config.yaml
vocab_size: 8192
rope_fraction: 1.0
parallel_block: false
doc_mask: false
MLP neurons of a small language model. Each row is named by its layer, matrix (up: input weights) and neuron, and shows model dimensions 272-335. Each number is 128 + 24 x the weight over its row's rms, rounded and kept within 0 to 255.
After each neuron's rows, "fires in" lists the words (lower case) most often at its 100 highest values on Wikipedia text that the model never trained on.

L2.up1056 [ 94 103 101  95 142 117 148  95 153 116 125 146 127 106  75 156 100 161 124 174 182  69 148 124 124 122 111 171 114 138 127 135 102 181 114 111 132 138 131 159 126 121 123 162 145 150 104 172  92 130 136 135 122 142 128 131 142 152 140 115  81 140 120 135]
fires in: "is", "also", "both"

L2.up1899 [ 86 102 143 106 166 101 145 110 129 105  87 170 126 167 137 152 178 157 118 130 171 125 138 136 128 106 100 153 131 141 124 148  66 149 119  76 126 100  99 141 115 141 141 121 150 159 138 151 130 110 156 145 113 155 152 130 171 133 156 154 107 100 161 170]
fires in: "as"

L2.up1414 [153  87 107 139  94 112 138 103 139 128 129 131 116 111  91 137  90 125 132 126 108 138 129 190 101 115 117 118 143 147 134 142 112  80 123  71  93 131 144 146 135 122 169 143 165 177 130 136 153 108 135 118 105 132 153 131 179 135 128 102 128 117 106 176]
fires in: "s", "the"

L2.up1607 [ 88 108 125 113 100 143 123 108 168 118 130 132 122 122 130 133 101 123 136 140 148  86 104 126 125 122 138 128  97 127 112 158 114 117 108  83 104 140 173  98 121 144 124 153 138 100 127 146 113 117 168 173  95 115 149 136 144 137 161 145  95 109 161 144]
fires in: "her", "she", "his"

L2.up289 [106 170 104  75 108 133 130 131 124 130 111 140 127 151  93 161 144 162  92 142 180 145 117 133 125 140 161 140 122 137 136 119 151 120 118 100 153 115  70 102 115 154 113  99 162 135 123 144  91 103 139 141 136 107 123 115 179 154  88 136  80 116 118 125]
fires in: "single", "that", "above", "gave", "track", "on"

L8.up207 [161 130 133 108 120 112 142 138 144 142 135  77 153 145 119 148 121 159 116 124 158 127 147 134 114 110 102 141 108 183 132 151  67 156 110  94 136 111  96 147 121 132 113 138 131 145 163 162 122 133 162 176 143 139 124 109 159  92  70 108  53 131 150 134]
fires in: "as"

L2.up1617 [148 136 138 132 153 156 126 123 130 137 129 111 119 132  92 130  99 140 102 141 210 153 116 157  92 101 108 132 209 159 124 139 146  97 136 165  82 143 138 113 114 121 142 111 140 115 202  93 153 106 159 118 120 140 142 114 117 141 127 110 118 123 124 156]
fires in: "with", "in"

L8.up2264 [125 151 138 128 137 160 138 162 167 151 131 118 122 129  94 142 116 110 169 162 127 135 160 147  80  91 138 123 143 152 124 113 147 113 150 113 133 131 115 126 109 114 136 124 115 126  86 150 130 105  93 125 109 140 120 126 132  99 131 130 164  81 119 134]
fires in: "an", "anchor"

L2.up760 [117 156 124 115  91 138 120 112  91 137 123 151  80 116 166 136 104 139 114 118 128 129 120 107 154 141 109 154  80 117 108 169 141  81 131 125 155 146 112 146 157 120 135  86 160 143 137 119 113  60 172  97 126 103 109 145 153 105 136 119  97 109  98 140]
fires in: "by", "among", "century", "to", "taekwondo", "into"

L2.up772 [119 133 144 125 122 158 137 137 147 108 153 146 122 177  89 118 155 140 133 131 154 169 151 135 104 109 119 156 133 139 143 162 151 122 128 129  96 128 130 126 126 104 119 119 160 112 101 125  84 110 109 113 116 116 173 136 131 162 124 119 128  72 125 126]
fires in: "to", "in", "for", "with", "at", "on"

L2.up236 [119 104 116 119 115  92 204  75 116 129 113  88 110  96 139 147 122 175 144 147 142 132 129 109 123 138 122 100 147 145 123 124 105 168 164 116 128 158 108 153 129 123 146 102 111 110 170 147  92 108 121 139 102 108 120 122 162  97 120 126 120 120 146 165]
fires in: "of", "age", "title", "the", "19", "career"

L2.up2006 [ 82 118 109  98  97 117 153 112 136 114 126 105 139 118 102 133  89 171 113 141 170 108 103 161 114 128 148 102  83 143 131 162 151 134 142  61 135 111 114 155 134 123 120 165 157 126 112 163 166 110 143 131 101 147 116 124 190 135  81 123 104 124 148 184]
fires in: "also", "that", "soon"

L8.up973 [ 59 130 137 108 117 123 159  99 104  91 116 128 114 141 136 117 163 121 137 119 180 146 156 119 126 140  89  93  99 115 100 181 140  75 103 105 142 123 141 161 178  69 148 143 139 109 126 141 135 106 128 160 111 108 111 153 147  90 130 136  81 143 122  96]
fires in: "to", "through", "for", "since", "following", "due"

L8.up656 [111 142 184 113 116 108 146 198 184 126 103  82 133 184  89 169 112  93  84 124 109 124 142 109 155  76 136 129 111 139  41 155  96 142 118 137 105 136  93 142  97 150 175 112 157  96 122 168 150 167  91  98 112 139 169 132 137 117 122 129  98 123 134 150]
fires in: "an"

L2.up1832 [138 140  72 111  84 160 180 142 146 150 114 104  95 122 108 133 137 151 113 155 142  93 159 133 115  76 111 134 112 102 113 152 136 129 108 100 134 146 156 162 106 145 100 147 176 117 171 108 127 132 138 145 130 121 144 106  87 101 111 138 128 110 114 137]
fires in: "a", "bean"

L8.up1421 [ 92 145 154  90 101 136 112  97 142 111  91 144 131 123 148 113 117 124 143 133 137 112 102 135 127  87 162 141 110 117 121 124 128 159 114 121 143  92 115 117 139 122  84 158 153 113 160 105 145 108 173 145 104 134 132 136 157 108 141 162 102 107 115 128]
fires in: "she", "he", "who", "english", "her"

L8.up1511 [144 111 107  96 131 161 150  91 127 129 138  79 123 156  97 120 127 137 168 126 152 120 133 110 159 105 125 135 108 110 131 200 107  58 126 122 143 106  90 144 160  95 141 108 176  82 149 115 126 117 106 134 106 102 164 115 130 117 124 158 124  93 141 138]
fires in: "to", "for", "by", "into"

L2.up1601 [114 146  85 145 112 120 160  97 155 168  91  97 125 123 113 148 103 137 119 129 122 107 125 157  89 114 140 164  98 143 141 181  91 126 123 107 126 153 120 101 139  93 107 103 132 123 123 112 107 142 154 132 145 158 119 120 164 124 145 157 119 121 140 140]
fires in: "a", "insurance"

L2.up601 [ 98 141 147 137 133 122 140 130 126 107  98 112 131 149 122 155 132 162 142 127 134 111 154 122 120 117 151 106 139 108  90 123  97  97 123 116 154 117 135  78 161 142 140 138 166  70 127 153 153  72 139 148  95 134 127 131 168 132 156 125 148 137 130 111]
fires in: "served", "active", "career", "serving", "serve", "maine"

L2.up1358 [106  63 153 120 162 113 151  98 132 169 134 126 136 149 109 127 113 146 149 144 160  58 148 158 105 159 143 131 121 109 109 165 100 134 137 120 140 127 110 164 111 109 152 150 146 161 128 104  99 107 138 120  88 143  91 125 144 138 156 120 109 115 133 191]
fires in: "is", "s", "am"

L8.up2218 [144 114 117 116  96 121 162 115 156 145 137 123 135 183  76  89 163 129 127 143 125 123 119 146 116 103 121 139 111 107 111 133 106 128 144 157 119 144  91 143 131 133 114 116 117  87 122 162  89 135 122 170 122 103 149 146 141 102 121  68 103 108 174 138]
fires in: "an"

L2.up1261 [114 154 146 140 163  95 146 102 158 140 126 120 124 100 135 130 135 143  81 131 149 130 121  86  97 135 140 103 128  97 126 134  82 122 106 136 109 153 137  91 103 151  93 117 127  83 176 182 144 120 120 124 101 117 158 134 108 102  91 119 111 117 134 127]
fires in: "in", "of", "an", "s"

L2.up919 [161  92 120 102  89 113 136 115 147 136 145 156 130 129 138 144 160 104 115 125 108 134 132 168 157 149 116 125 129 111 114 135 154 153  89  95  74 152 136 111 127 124 166 158 111  81 102 134 138 158 111 123  86 119  66 135 130 118 163 185 143 113 161 104]
fires in: "for", "at", "forgotten", "about"

L8.up1602 [ 90 152 141 106 105 108 148 141 100  83  90 127 151 106 118 159 106 116 135 119  86 150 151 115 198 145 147 142  73 128 106 115 115 104 126 112 133 132 159 139 132  61 141 113 126  85 107 125  86 113 140 149 104 136 135 171  95 119 196 156 121  67 152  79]
fires in: "for", "serving", "forgotten"

L8.up895 [113 154 141 125  94  91 136 142 152 121 132 115 132 180 136 121 180 132 125 127 161 150 115 130 137 145 142 121 119 175 148 146 123 103  57 102 132 136  94  80 146 145 141 186 115 131 158 141 146 173 106 160 100 116 121 148 135 152 135 105 110 144  80 130]
fires in: "of", "the", "that", "which"

L2.up1378 [ 75 155 103 132 125  95 118 165 126 135 125 122 129 102  97 121 117 103  77 141 121 135 135 136 113 126 151 142 124 164 120 130 135  80 111 137 127  97 105  70 109 144 129 141 136  91 151 125 153 141 138 103 158 159 109 132 122 139 126  94 149 129 114 132]
fires in: "al", "april", "aliens", "alumni", "almanac", "alone"

L2.up2263 [138  81  80 154 132 135 149 129 143 125  97 141 116  99  73 170 105 124 111 147 152 151 157 143 101 116 139 129 135 103 155 133 139  93 148 127 108 120 127 170 129 131  96 126  98 113 151 132 136 109 106 107 143 164 120 106 122 120 101 151 127  94 108 170]
fires in: "not", "t", "no"

L2.up914 [160 115  58 112 134 131 113 103 176 107 112 106 145  73  98 128 131 121  87 163 135 162 150 121 140 140 154 154 140 124 135 188 109 147 125 154 111 150 116  97 142 160 131 112 120  88 167 115  91 115 145 154 140 139 143 123 103 119 144 138 121 133 139 131]
fires in: "number", "no", "loss", "zenki", "release"

L2.up2298 [ 89 113 171 114 149  97 193  85 148 134  89 106 144 125 102 117 105 164 114 148 139 108 132 173 119 110 128 124 132 141 132 151 116 158 164 155 139 159 153 111 125 155 118 131 179 126 147 112 152 142 182 148  83 146 102 129 149 185 120 135 152 128 117 139]
fires in: "have", "is", "s"

L2.up2156 [100 166 119 111 145  97 136 157 146 121 127 112 146 111 117 137  55 172 119 127 163  96 155 119 132 118 143 126 168 149 158 121 107  89  92 138 135 129 121  65 132 136 124 115 140 151 119 109 135  97 135 105 163 143 122 119 151 135 144 113 133 154 146  99]
fires in: "art", "has", "works", "editions", "wrote", "painting"

L2.up1549 [122 147 124 102 163 131 125 143 138 131 112 128 123 159 115 151 175 137 145 109 127 117 121 122 106 103  81 195  79 112 140 137 158 124 138 122  95 110 112  63 148 102 149 113 122 119 159 130 126 139 114 119  67 129 136 150 104 123 166 116 166  79 130 123]
fires in: "for", "as", "of", "to"

L2.up2261 [219 121 135  91 149 130 132  99 116 159  88  98 123 105 144 132  83 129 108 117 137 166 109 144 107 125 113 148 146 141 117 162 115 103 160 134 138 169 129 115 171 118 116  99 176 129 155 134 100 111 166 110 130 120 119 140 128 121 124 137 113 132 124  95]
fires in: "with", "by", "of", "to"

L8.up1697 [ 71 135 128 114 150 124  99 126 141 160 114 106 105 123 144 122 118 127 136 112 141 152 143 129 154 146 150 119  88 102 147 138 128 109 130  89 135 135 174  98 138 148 129 137 111 150 188  86 128 126 132 141 116 135 114 140 159 106 152 120 115 121  95 142]
fires in: "of", "in", "the", "s", "ward", "against"

L2.up1259 [141 135  85 110 126 125 151 128 109 136  96 127 133 127 110 185 106 161 142 137 108 139 122 117  92 143 126 186 128 137 131  96 158 122 170  86 135 163 116 100 138 121 141 144 153  94 157 134 107 135 124  78  69 162  91 113 131 122 172 170 147 132 119 138]
fires in: "of", "4", "100", "800", "medal", "0"

L2.up2092 [106 120 117 131 119 114 204 131 195 125 159  86 128 125 132 153 143 112 120 138 141 118 147 143 122 109 147 127 116 112 137 138 121 117 141 122 141 136 100 143 110 162 107 135 114  92 138 149  85 139  76 157 114 144 144 143 126 130 128 109 118 121 146 113]
fires in: "an"

L2.up1622 [109 132 163 148  99 122 160 111 112 100  83 100 137 113 146 146 148 117 102 112 119 126 183 119 115 146 141 158 103 114 112 133 117 124 100  77  95 107 132 123 142 153 121 114 137 111 179 105 154 129 138 145 128 128 125 150 105 129 112 109 151 113 124 159]
fires in: "of", "by", "were", "with", "are", "the"

L2.up714 [102 123 158 116 160  98 157 113 128 124  89 154 104 144 133 151 108 124  98 149 157  77 140 153 104 125 119 132 174 132 132 167  86 137 130 118 126 109 110 169 135 146 134 134 161 145 140 117 139 136 145 165  60 124 104 115 148 156 116 150 107  97 106 169]
fires in: "be", "was", "is"

L8.up969 [134 120 164  99  79 117 165 124 125 133 141 118 137 201  96 138 105 105 152 136 149 125 126 109  95 116 133 101 157 159  96 179 111 134 104 153 139 122  97  83 174 167 143 139 107 148  99 126 131 123 109 141  43 133 115 130 110  79 130 102  85 112 153 171]
fires in: "an", "civic", "symptoms"